Weights of a small GPT-style language model, trained from scratch on English Wikipedia.
Size: 15 layers, width 192, 6 heads of 32, MLP 768 GeGLU, 10.4M parameters.
Architecture: RMSNorm before each block, rotary positions, biases, tied embeddings, normalized queries and keys.
Training: a variant of Adam for these matrices, 731M tokens.
MLP neurons of a small language model. Each row is named by its layer, matrix (down: output weights) and neuron, and shows model dimensions 48-111. Each number is 128 + 24 x the weight over its row's rms, rounded and kept within 0 to 255. A neuron's up and down rows have the sign that makes its largest values positive.
A block is one neuron, or neurons of one layer that tend to fire together. After each block is what it responds to, as a language model described it from the Wikipedia text at the highest values.

L9.down2 [118 162  95 116  93 124 103 122 120 130 156 125 121 114 149  79 101 162 122 136  71 158 114  97  79 124 163 111 130 128 116 133 115  95 109 103 118 128 165 127 104 131 107 109 131 130 132 147 111 147 163 183 111 113 131 131 159 127 121 176 132 150 158 153]
L9.down215 [112 148 161 139  89 127 164 108 127  78 114 104  87 106 190 149 137 167 129 112 122 141 126 140  86  90 123  98 186  77 110 130 101 162 129 148 126 126 114 162 100 120 102 102  83 108 168 169 157 133 130  83 119 139 134 160 145 121 138 107 107 119 156 137]
L9.down224 [113 106 126 118 157  98 136  92 101 124 133 121  80 132 159 154  86  79 106  82 137 111 159 106 123 141 115 164  90 108 170 124  98 109 122 148  94 174 107 105 176  91  93 122 153 116 154 161 159 114  80 109 127 146 165 103 128 114 106 144 133 116 142 153]
L9.down286 [ 83 139 145 150  75 175  87 113 166 125 151 115 123 104 126 157 158 146 152 138 100 116 109 149 107 152 122 119  80 134 156 116 137 145 148 123 128 132 143 125 122 103 112 158 125 159 123 157 144 100 113 128 157 125 138 109 133 137 112 110 129 152 116 102]
L9.down328 [ 75 109 121 108  98 110 115 100 128 170  81 157 145 110 122 106 121 145  89 123 103 141 148 155 122 123 130 138 167 122 120 119 153 115 136 123  79 112 116 112 100 127 136 152 105 171 120 148 127 144 134 122 142  90  99 130 130 101 125  75 212 127 122 137]
L9.down329 [124  99 111 146  59 147  90 112 122  94 119 113  90 125 147  94 135 173 171 118  98 124 139 108 141 130 138 122 140 122 129 133 115  95 101 122 101 117 147 117 108 141 153 135 114 161 140 164 164 152  87 156 171 151  97 147 105  87 123 144 145 133 129  81]
L9.down357 [116 110  97 150 102  95 140 143 125 104 114 129 128 113 158 119 160 146 122 164 127 157 137  87 130 116 178 109 116 173 109 143 152 107 166 184 133 127  84 125 119 115 112 112 145 132 126 166 105 123 116 153 139 135  80 104 134 128 139 118 149  93 136 138]
L9.down514 [ 98 108 137 176 144 134 132 144  84 140  92 100 134 131 147 153 133 143 171 158 164 109 115 130 153 138 152 134 154 172 161 126 144 154 148 142 119 109 115 104 155 160 141 135 103 153 120 124 153 111 105 126 115 120 106 120 160 155 179 121  85 115 166 113]
Responds to: Verb tokens: auxiliaries have, had, is after not, there or to, and mid-word verb stems before -ed/-ing, like Sh-oot-ing, g-reet-ed.

L5.down117 [117 116 149 162  97 165 126 119 144 135  72 111 109 152 134 137 166  92 152 129 133 176 102 155 132 155 171 168 105  93 106  75 129 144 158 110 107 147  92 164 113 178 172 118 139 115 124 124 157 126 137 137 125 136 130 163 181  87 129 178 160 153 108 127]
L5.down279 [103 144  92 145 155  93 143  87  91 136 111 151 150  97  97 108  98 102 136 155 153 105 146 162 109 151 108 140 109 130 111 152 109 102 154 143 153 147 154 141 132 111 140 121 134 120  87  81 125 143 135 140 146 133 155 110 101  93 160  92 149 140 134 145]
L5.down350 [ 80 173 102 146  93 138 166 126 157 186  81 124  80 143 157 116 124 124 133 109 131 148 144 147 134 142 113 122 136 158 109 128 130 107 129  81 123 118 123  94 133 123 136 133  74 147 133 128 153 117 134 145 143 145 150 147  85 143 151 126  95 119  96 148]
L5.down385 [172 103 113 128 140 160 124 107 101 102 148 132  98 125  90 117 166  92 104 110 147 145 143 132  74 145 133  87 131  77 183 115 120 142 126 142 111 158 145 151 123 114 138 133 119 164 139 109 144 101 130 126 154 107 141 132 137  98 143 114  80 120 105 120]
Responds to: Forms of have/has/had after a subject or modal (who has, should have, he had), the apostrophe before possessive s, and well in "as well as".

L9.down24 [157 136 131 107 130 171 141 141 139 149 132 149 114 141 108  80 138 164 120 124 157 150 111 137 121  88 102 102 124 121 106 102 148 140 134  88  69 102 123 109 159  94 154 106 117 115 132 148 137 127 123 144 166 136 127 113 146 119 134 166 145 195  92 126]
L9.down74 [ 98 127 145 121 129 141 182 148 129 131 126 119  55 124 150 140 151 140 167 112  79 157 141 164  78 144 185 119 142 144 175 126 131 144 135 136 110 152 144 143 129 147 122  94 115 169 160 123 171 131 180 164 126 129 148 116 142 135 134 118 154  85  97 130]
L9.down162 [147 177 108 145 150 154 163 148 128 139 132 143 139 108 138 150 124 145 160 129 102 144 120 156 107 166 142 135 142 130  91 160 146  92 149 147 138 148 133 126 154  91 164 147 101 157 134 145 109 117 118 128 176 145 108 134 109 121 113 124 131  91 146 117]
L9.down216 [126 165 154 131 130 127 129 133 119 132 110 136 106 114 132 166 147  72  89 141 129 147 149  86  68 117 112 113 113 106 142 141 125 119 169 126  86 150 124  97 120 146 141 101 110 183 143  79 155 109 165 138 150 108 133 163 137 136 100 141 157 106 150 135]
L9.down281 [144 134 115 106  58 147 128 137  93 103 118 121 132 136 177 106 141 124 146 115 137 141 122 133 106 107 120 172 153 140 137  96 176 137 125 105 134 145 131  87 127 110 109 130 101 123 185 130 122 133 128 169  91 137  90 144 131 162 121 142 177 155 148 167]
L9.down355 [148 151  86 140 150 110 124 136 137 122 161 143 101 127 152  93 145 110 179 107 157 166 112 152 117 126  94 134 121 119 126 109 138 152  90 115 120 143 136 151 152 133 139  81 143 146 154 165 155 107 124 113 111 118 102 154 117 137 105 124 121  56  72 101]
L9.down732 [133  84 142 115 108 105 140 123 113 118  78 123 135 159 119  81 116 141 127 115 117 147 155 122 102 167 117  86 134 155 111 119 121 152 117 103 102 115 109 121 117 159 154 123 106 117  92 132 139 139 164 109 134  93 120 142  45 133 145 110 162 187 110 115]
L9.down749 [196 124 110 134 158 185 132 131  86 129 165 127 127 130 104  93 137 132 103 129 151 155 172  96 133 116 124 138 163 140 110 132  94 142 111 128 144  94 128  82 149 143 114 107 107 153  91 126 114 101 159 151 116  86 124 122  94 116 164 133 122 131 117  94]
Responds to: First subword piece of a split word, mostly "Al"/"al" in tables and lists (Alternate, Albums, Non-album), also ins(isted), dr(ainage), prot(est).

L5.down105 [129  96 104 180 169 139 145 140 168 163 129 126 125 152 164 151 140 117 133 134 116 137 115 152 137 123 144 120 143 120 125 108 164 111 112 115 116 112 130 174 158 166  98 125 160 154  91 135 128  44 136 154 123 169 139  99 104 150 102 154 169 151  99 116]
L5.down185 [131 102 145 158 151 117 161 123 144 145 150 117 155 128 125 116 160 120 101 143 102 175 145 191 151 134 132 103 128 147 114 118 134 156 158 108 109 123 175 155 110 126 112 138 130 152 170 166 101 148 115 169 134 125 130  97  83 123 149 162  77 167 122 133]
L5.down344 [131  95 113 158 172 155 115 126 169 111 176 131 162 152 156 120 102 116 123 112 133 130 112  74 117 120 124 114  81 124 125 130  72 106 148 140 141 126 132 124 134 118 132 158 157 128  83 153  97 107 110 143  77 140 129 128 126 157 136 146 152 112 151 137]
L5.down719 [128 140 127 154 117 122 194 133 146 161 126 152 164 142 141 136 139 135 163 123 106 116 133 124 160 109 136  66 168 115 111 130 128 170 181 105 138 138 104 114 156 125 116 136 140 123  97 171  88 113 140 101 137 115 146 110  89 185 139 159 170 171 159 151]
Responds to: Mostly the word "to" after a verb or noun (resigned to, According to, helping him to), plus mid-word pieces like "and" in Gandhi and "at" in eat.

L9.down10 [127 165  96 135 153 185 141 113  83 166 115 121 113 107 171 122 131 142 130 111 102 142 151 112 124 125 125 148 120 104 116 141 107 110 143 113 112 139 156 146  98 108 122 130 139 132 146 149 154 130 146 126 136 128 127 149 122 160 109 118 166 126 116 137]
L9.down70 [112 113  86 112  98 126 147 139 102 122 106 113 134 115 118 148 181 133 157 166 144 157 121 132 119 106 132 165 155 143 123 114 161  99 136 126 145 149 125  68 158 133 108  92  96 114 122 150 127  96 156 144 111 134 127 142 151 106 133 155 114 127 137 119]
L9.down249 [144 119 102 105 119 117  96 150 148 128 137 151 111 143 100 128 180 168 133 125 137 111 118 145 105 117 122 113 157 149 111  67 109 133 135 164 144 153 106 110 139 177 141 129 121 163  92 107  90  93 136 167 109 169 131 113 114  76  78 139 147 152 160 150]
L9.down361 [101 144 123 133 144 154  67 145  97 137 135 126 130  97 120 123 150 114 106 100 123 111 101 139 103 105 121 158 127 102 129 156 122 121 127 109 152 154 126 125 155  95 111 103 112 181 157 133 132 155 126 145  98 144 138  80 111 123 112 134 162 127 141 138]
L9.down390 [117 167  98 134 122 138 141 140 118 164 158 114 124 123 151 121 112 129  88 117 121 115 134 131 111 122 113 154 117 101 148 102 156 123 154  90 119 117  95 140 157 125 186 144 131 163 165 159 172 124 149 137 107 152 145 140 120 167 174 182 172  94 100 144]
L9.down399 [142  95  99  80 130 128 123 151 119 179 135 141 102  97 124 136 118 139 143 134 124  91 130 160 129 119  74 131 133 154 143 130 134 111 120 114 136 128 115 120 133 114 124 106 171 130 103  97 122 128 158 123 161 136 158 164 135 170 187 106 100 155 128 119]
L9.down694 [148 152 129 135 103 138 108 118 107 123 108 141 120 119 100 106  76 100 151 135 102 132  67 105 169 104 153 140 158  93  95 164 126 129  94 146 150 110 122 115  93 132  89 147 121 135 103 133 139 155 107 128 134 150  93 114 142 134 107 114  99  76 144 147]
L9.down742 [ 90 147 158 121  85 148  97 125  83 168 138 166 139 114 107 147 120 127  97 134 120 141  70 128 150 113  93 119 147 143 123 126 104 117 143 128 144 128 105 134 148 132 160 121 149 125 113 126 154 149 136 187 124 104  95 153 130 117 149 116 161 154 129 115]
Responds to: Main verbs right after a subject (runs, served, signed) and units or parts (feet, mile, bays, slopes) in route, place and building descriptions, plus sports-table header cells (Venue, Score, Event).

L8.down339 [135 179 154 144 132 105 124 123  92 112 139 132 175 165 119 103 138 140 144 153 107 113 159 126 115 118 133 121 112 145 109  97 121  95 109 131 190 109 161 112 150 114 151 140 145 147 177 147  93  92 147 112 129 167 111 128 122 139 135 187 150 133 103 132]
L8.down557 [163 129 131 119 158 137 123 120 156 128 101 127  93 150  99 106 136 185 124  91 124  82 130 145 141 132  98  98 122  99 129 102 126 157 118 123  89 143  97 148 153 122  93 158 101 164 112 135 119 111 137 119 118 144 101  95 141 119 169 150 142 129 102 149]
Responds to: Auxiliary and main verbs right after a subject or relative pronoun, mostly "had", also have, would, can, as in "which had difficulty", "who had created".

L8.down608 [176 120 118  98 117 128 128 164 104 150 138 165  74 129 150 117 149  87 157  98 132 141 114  94 122 134 100 139 140 133 163  95 112 102 137 126 135 161 126  84 132 136 123 115 147 110 138 116 133 124 167 144  88 163 120 133 136  95  51 133 102  90 130 181]
L8.down646 [121 129 147 137 150 108 156 163 122 148 139 169  98 121 173 136 118  83 125 140 119 122 149 141 127 151  86 139 161 127 140 134 157 134 151 132 124  73 148 126 130 159  76 109  65  93 103 106 152  86 119 125 132 101 137 103 129 131  53 143 103 130  92  90]
Responds to: Short opening pieces of longer words split into subword tokens, like Al in Although/Also after a paragraph break, dis in dissatisfaction, al in algorithms.

L8.down195 [111 100 138 129 118 138 153 125  83 152 138  99 100 120 127  85  97 133 158 172 161 128  88 157 141  80 138 107 147 160 121 124 145  83 105 153 138  86 139 107 120 152 133 118 115 134 177 148 145 102 161 163 124 125 151 178 126  77 131 120 136 107  78  92]
L8.down258 [138  81  87 130 127 125 126 169 130 107 120 118 151  85 122 130 113 134  94 187 151  76 128 135 144 136 136 114 154 163 141 158 144 125 103 143 157 125 103 159 119 155 140 148 107 114 206 105 129  87 113 130 131  90 103 128 152 105 154 130 141 135 109 121]
Responds to: Past-tense main verbs right after a subject in biographical or historical prose (started, began, announced), plus "first" after the/his, and pieces following "Car".

L9.down165 [ 99 123 125 117 154 151 130 164 122  82  83 145 117  97 140 145 171 148 108 125  99 120 113 138 118 151 171 125 134 114 117 138 126 157 130 146 147 129 145 128 141 144 106 165 135 136 153 138 109 109 147 102 103  91 189 128 137 128 155 178  95 140 101 141]
L9.down260 [142 143 160 104 100 130 110 131 150 130 100 115 134 112  95 121 158 109 132  85 132 105 117 131 179 149 125 122 115 185 179 104 172 145 116 160 103 137  88 154 120 143  93 147  77 110 137 139 127 139 123 151  90 131 130 121 131 158 119 149  99 130 145 112]
L9.down367 [146  98 133 112 139 139 128 137  92 126 148 140 116 165 162 165 136 145 170 160 120 156 148 102  99 139 157 103 118  93 129 123 130 139 103 140 109 115 147 105 102 167 143 166  64 113 140 144 180 117 108 106 124 112 119 117 123  75 136 114 125 109  90 110]
L9.down423 [119 116 106 120 103 160 134 175 132 129  89 159 184 170 127 123 156 145 107 149 196 119 121  63 144  97 107 156 135 121 154  93  92 102 126 161 138 111 129 135 126 141  92 155  90 142 118 123 122 119 124 110 103  95 103 151 145 149 122 156 130 151 114 128]
L9.down449 [124 165 170  99 179 134  88 103 171 127 144 169 165  89 118 140 114 110 177 128 134 117 151 127 134 109 121  98 157 126 141 101 149  97 134 146 132 141  91 202 124  91 133 157 164 122 111 118 127 121 126 136 108 120  97 111 173  94 137 144 113 123 152  89]
L9.down506 [134 123 118 159 171 121 166 122 149 160 118 116 126 180 133  91 111  88 135 138 148 127 116 120 131 135 133 176 116 164 132 120 140 132  73 142 167 148 103 123  78 150 157 115 127 136 154  93 135 132 102 104 100 163 119 107 136 136 138 158  82 134 107 112]
L9.down541 [113 112 134 130 147 157 126 116 143 153  77 145 111  97 137 126 108 122 123 115 149 113 171 148 134 129 168 125 130 152  80 113 124 123 116 100 134 112 111 113 107 148 133 174 129 123 148  87 109 136 133 167 147  74 105 158 146 150 128 131 156 134 112 103]
L9.down726 [ 76 130 128 117 164 150 146  99 114 138 124 115 137 135 108 129 121 117 138 112 196 122 119 121 142 137 130 155 132 174 130 156 120 112 127 170 125 140 105 109 119 135 115 152  95 101 137 122 125 176 131 113 100 112 129 130 101 135  85 140 117 106 106 112]
Responds to: Table-cell separators (|, /, line break) right after a person or place name in sports and results tables, e.g. "Fujii |", "Tbilisi, Georgia |"; weaker on mid-name word pieces such as Srin-iv-asan.

L5.down56 [112 117  89 124 127 141 138 134 128 136 138 137 119 140 145 157 117 166 137  94 128 120 104 139 134  95 167 134 126 171 102 122 108 155 121 147 167 125 153 130 138 144 106 130 149 119 179 131 134 109 110 122 115 126  95 167 138 153 153  69 140 131  88 144]
L5.down278 [107 147 109 142 101 146 121 144 131  96 136 121 149 107 135 132 181 161  85 155 146 107 143 110 118 150 139 145 130 118 112  93 159  98 167 167 118 116 145 124 117  89 153 167 113 162 156 117 102 104  93  97 137 151 161 176  93 175 120 122 160  95 127 123]
L5.down390 [150 149 109  95 129 166 117 132  88 115 158 163 135 138 143  99 124 122  94 174 161  95 136 130 130 124 126 162 104 127  89 118 129 128 132 139 148  96  99 149 118 135 106 114  85 141 145  93  91 107 103 142 100 100 110 141 124 169 142 135 119  93 138 156]
L5.down519 [140 166 118 137 111 146 124  96 107 103 122 160 149 122 123 149 136 127 113 121 100  84 122 145 146 159  98 143  98 145 129 121 176 122 125 129 150 113 141 102 138 104 169 146 102 164 134  99 113 159 122 148 123 153 100 144 135 100  96 112 169 111 134 146]
Responds to: Past-tense verbs and past participles, often the final -ed/-ified/-ated piece of a split word, usually followed by to, by or in, as in armoured, classified, released, destroyed; also "due" in "due to".

L9.down111 [118 153 104 138 146 125  59 108 179 141 126  67 150 118  84 132 108 138 150 141 133 126 134 137 104 167 139 111 118 111  80 134 119 125 173 122  96 157 134 112 131  89 107 129 148 115 140 113 107 119 115 133 103 145  69 132 127 134 139 146 141 134 124 133]
L9.down118 [136 107 108 131  98 142 128 130 100 123  80 142 129  84 158 106 151 144 107 113 117 117 163 136 116 102 135 112 182 102 125 125 172 149 132 191 149  95 147 113 115 117 100 111  87 159 162 103 149  94 143 124 144 131 116 133 160 123 187 129 159  99 123 133]
L9.down147 [158 112 154 111 107 131 113 109 108  95 133 151 100  76  98 115  90 106 107 126 120 119 158 154 163 117 132  61 169  82 131 140 126 112 138 118  97 122 116 107 135 129 127 157 139 110 128 159 157 153 124 110 125 167 122 125 151 126 124 155 134 101 145 113]
L9.down346 [160 123  99 170 108  78 105 132 113 113 159 126 140 107 136 104 103 169 150 163 152  81 132 113 160 159 116 132 146 137 145 113 125  95 144 129 119 124 126 141 142 130 142 167 138 122 142 164  73 114 115 156 132 122 136 133 123  97 126 115  74 139 127 125]
L9.down446 [ 72  95 118  96 148 151 130 150 134  94 131 106 160 109 121 116  93 149 142 151  95 128 139 106 122 105 126 112 178 129 142 156 101 120  79  93 141 140 132 130 110 117 135 155 132 127 147 153 168 142 132 144 144  59  80 148 115  97 156 111 114 123 132  81]
L9.down469 [136 114 121  83 165 130 138  98 115 144 145 137 143 167 140 128 141 130 101 143 120 120 149  79 171 123 121 144 136 144 124 126 118 107 119 149  86 143 158 124 121 112 108  82 106 154 156 149 147  95  97  95 123 137 131 114 140 117 104 131 142 138 114  93]
L9.down602 [121  92 110 128 148 122  98 126 145 133  99 110 117 146  68 110 136 112 105 185  85  95 145  99 133 115 130 138 123 141 151 131 136  95 141 134 175 135 154  99 129 140 101 145 139 170 133 109 115 136 163 169 147 129 108 118  95  91 136 132 130 147 137 109]
L9.down715 [110 128 101  81 170 138 134 122 116 136 113 114 103 135 140 136 177 107 105 124 114 157 113 126  97 109 143 113 125 144 123 134 154  78 134 152 147 103 148 117  97 155 100  90 138 112 139 110 135 131 129 133  95 172 104 125 135 136 149 137 145 124 124 108]
Responds to: Past-tense verbs right after a narrative subject in biographies and histories, often the -ed ending of a split word, as in traveled, served, lived.

L8.down326 [113 109 112 107 114  90 143 110 146 164 108 121 112 129 115 138 154 122 130 140 144 117 123 135 138 141 105 103 122 135 136 113 145 142 115 119 107 171  79 145 181 101 134  92 160 123 107 153 116 138 133 140 126 122 153 111 160 131 121 122 105 152 110 127]
L8.down575 [140 136 151 130 106 121 129 174 135 115  99 105 107 119 162 111 177 171  83 143 148 160 132 126  92 134 116  85 137 137 124 145 114 106 125 146 104  93 131  96 140 116 145 122 150 119 130 106 119 114 119 144  95 131 102 112 111  69 129 151 153 105 145 126]
Responds to: Modal verbs, infinitive "to" and "not" placed right before a bare verb, as in would be, could explain, failed to regain.

L5.down96 [139 105 150 112 145 123 122 115 120 118 129 157 148 177 145 123 132 111 180 147 124 121 105 162 160 122 118 114 170 144 105 143 132  75 104 158 123 145 110 139 115 129 126 136  80 111 135 152  97 141  52  95 121 144 100 168 139 159 126 102 111 115 146 166]
L5.down274 [110 134 108 128 164 136 104 154 181 159 169 146 169 123 114 112 101 157 122 122 143 157 153 158 148 116 137 137 136 128 112 150 117 146 120 146 152 154 110 126  94 119 129 101 142 107 134 111 140 137 119 129 141 123 106 128 105 117 141 154 117 166 125 158]
L5.down560 [144 122 160 126 126 110 118 116 145 169 134  66 119 116 140 131 126 159 118 123 121 136 140 126 169  99 134 168 136 130 110 120 139 128 127 134 114 115 134 138 105 140 119 141 149  97 131  93 154 124 110 138 144 119 135  94 123 108 131 102 117 103 133 144]
L5.down767 [ 96 129 148 172 120 105 157 141 128 116 169 146 150 110 174 125 160  63 135 107 173 137  89 132  92 152 143 175 147 162 129 173 153 119 120 151 106 137 160 108 101 144 142 178 131 123 103  93 100 132 152 112 151 147 138 133  84 151 164 117 166 159 108 150]
Responds to: First sub-word piece of a split word, often a name starting with capital V, e.g. V in Vida, Västra, VimpelCom, Vancouver.

L8.down193 [127  84  82 127 158 145 147 158 135 146 137 132 114 132 133 136 120 124 133 107  93 157 112 148  98  90  98 146 130 109 176 146 137 131 146 130 150 133 156 123 104 134 154 127 144 121 135 160 142  64 135 157 105 139 152 180 157  90 129 113 127 101 116 137]
L8.down328 [112 144  46 116 117 174 121 144  84 146 134  97 127 127 110 156 122 111 120 104 129 144 113  95 118 149  86 188  74 107 133 167 151 126 145 126 140 130 126 128 116 131 149  86 147 137 124  98 118 130 133  92 101 126 113 152 149  95 152 103 150 133 118  72]
Responds to: The first word-piece of a surname right after a given name or initial, e.g. Rod in Rodziak, Bor in Borg, W in Wiley; also apostrophes in names.

L8.down215 [131 168 119 137 104 133  63 187 116 129 142 113 126 159 163 127 148 107 150  83  80 177 119  95 126 108 149 157 178 128 143 129  91 128 148 124 133  90 102 141 112 128 149 127 164 114 121  95  98 171 178  86 134 142 109 157 139 175 135  96 159 113 126 145]
L8.down300 [179 149  76 131  90 124 137 115 126 104 127 166 142 104 116 112 157 136 186 132 125 151 118 100 137  94 142 124 108 131 126 105 153 126 170 130 107 109 145  81 129 108 149 105 112 139 106 110 112 132  90 163 132 141 101 126 139 152 103 122 137 103 119 102]
Responds to: Newlines ending a "- Field: value" line in Wikipedia infoboxes (Succeeded by, Resting place, Allegiance), plus closing == heading marks; weaker on mid-name word pieces.

L5.down39 [120 148 132 118 127  55  90 130  71 157 112 145 156 128 143 134 112 118 135 191 127 156 107 139 143 154 133 125 137 140 133 135 151 130 137 159 154 144 133 140 108 148 159 110 159 144 153 115 163 117 122 163 129 119 135 121 127 140 147 113 168 117 103 162]
L5.down245 [159 208 155 105 128 162 107 154 113 155 114 139 153 161 143 111 106 127 111 136  75 136 180 105 125 117 136 124 133 163 172 115  97 112 128 134 109 153 111 150 129 117 127 173 111 161 144 116 178 138 130 143 156 101 172 123 156 130 104 105 150 114 121 130]
L5.down249 [ 92 119 124 118 146 166 168 118 102 116 102 115  85 151 147 140 181 144 101 147 119 119 145 131 108 123 100 129 110 143 182  88 138 119 125 132 111 114 183  48 126 126 117  97  99 128 102 105 163 183 151 141 161 163 135 132  63 180 138 166 109 138 171 135]
L5.down653 [119 152 108  95 150 128 121 131 109 134 124 131 137 141 135 136 151 150 118 132 134 123 126  93 139 143 141 155 156 141 127 119 174 118 122 152 133 120 126 156 195 134  84 172  92 144 105  79 137  74 122 173 125 129 105 109 140 137 163 170 102 149 105 123]
Responds to: Final tokens completing a proper place or institution name, usually generic words like River, City, State, University, District, County, or word endings like -ville, -ford.

L9.down23 [156 110 139 141 133 150 141 102 139 180 148  94  91 176 110  66 156 178 159 151 117 103 149 151 126 119 116 146  83 119 131 173 117 146 137 107  93 153 117 131 161 117 130 136 145 138 161  63 135 128 126 135 121 100 131 115  88 153 142 117 157 130 129 130]
L9.down72 [ 98 147  95 155 136 144 147  99 122  96 130 145  83 148 128 182 114 141 151 166 157 116 155 150 108 117 142  87  89 156 135 160 163 139 110 115 145 121  86 144 128 114 123 109 138 129 118 141 154  89 165 123 118 114  76 173 134 109 160 118 133 154 105 116]
L9.down79 [ 74 141 142 126 165 131  95 138  92 154 103 139 144 148 114 132 131 121 135 105  92 132 164 109 160 111  97 125 149 152 128  95  83 109 127 152  96 149 138  74 142 142 137 126 132 106  97 113 158 104 122 113 153 132 134 139 116 122 174 171 130 142 107  95]
L9.down101 [149 168 157  85 144 163 118 153 115 138 115 121 145 179  99 112 147 155  92 166 126 164 114  98 128 102 106 108 108 163 109 117 122 147 142 113 132 146  83 133 157  94 130  97  85 127 139 126 138  49 166 146  85 104  68 120 112 147  87 126 182 111 140 127]
L9.down265 [140 113 145 116 100  99 154 125 164 111 165 172 142 116  82 157 155 119 116  99 110 172 108 105 105 102 119 130 120 142 138 142 148 134 111 181 113 128  93 122 164 135 124 141 132 132 141 133 165 125 133 135 121 120 130 130 169 153 105 143 121 131 132 110]
L9.down343 [121 104  71 109 121 107 132 146 137 144 143 152 121 129 164 153 126 169  80 130 112 163 137 135 106 108 148 110 132 121 143 108 144 112  72 129 120 159 133 112 139 125 117 143 124 142 134 132 138 146 115 151  85 204 154  85 146 124 138 129 184 146 136 149]
L9.down441 [108 101 149 128 124 138 155 152 127 109 140 141 126 110 146 110 122 123 155 108 160 183 134 136 160 121 171 156 168 132 135 145 115  86 147 135 106  87 170 128  84 125 152 135 134 108 143 132 139 139 174 110 144 123 175 159 149 123 170 144 169 116 119 146]
L9.down734 [ 99  93 118 113 145  83 148 130 143 108 147 133 141  82 112 150 108  99 116 113 155 101 156 119 103 152 110  99 112 151  95  59  91 161 189  97 115  84 112 135 128  83 113 127 104 135 104 141 119  82 116 158 145  70 129 128 138  97 162 172 160 134 149 116]
Responds to: Function words opening a clause or complement after a name or noun, mainly "to" (asks Baldev to, wait for Tib to), modals (he could, would), hyphens inside double-barrelled surnames (Plummer-Leitch).

L5.down149 [113 132 172 109 130 137  99 151 127 188 122 119 151 148 142 136 111 128  96 133  97 139 109 112 132 100 138 102 102  86 141  92 155 150 142 169 133 142  75  81 151 107 111 108 120 134 105  83  93  86  89 185 109 130  92 142 146 141 195  78 148 113 121 117]
L5.down230 [111 128 114 165 124 112 143  89 122 157 142 176 117 130 116 119  95 114 132 169 142 112 128  65 134 174 133 127 143 141 103 122 127 120 140 103  77 175 135 125 160  94 104 137  73 119 109  77 143 149 136 144 133 127 127 104 124  57  95 120 114 141 145 142]
L5.down646 [121 110 146 112 130 113 153 104 119 106 138 144 148 125 126 150  94 110 131 103 160 119 115  87 103 147 167 127 105 116 106 146 115 131  95 126 104 115 130 169 140 159  72 129 118 132 107 131 110 110 107 100 115 147 139 177 102 115 139  97 106  87 187 127]
L5.down743 [152 141 136 148  96 146 108 135 151 160 127 113  92 123  99 169 110 116  93 171 132 184 156 115 129 116 107 133 145 145 125 151 131 141 126  92 125 102 124  81 173 134 133  99 104 168 130 106 133 111 143 139 101 129 121 123  97  62 122 113 108  90 164  92]
Responds to: First subword piece of a word split into fragments, often l/al right after a hyphen or open parenthesis: Non-'al'bum, ('al'ong, ('l'ater.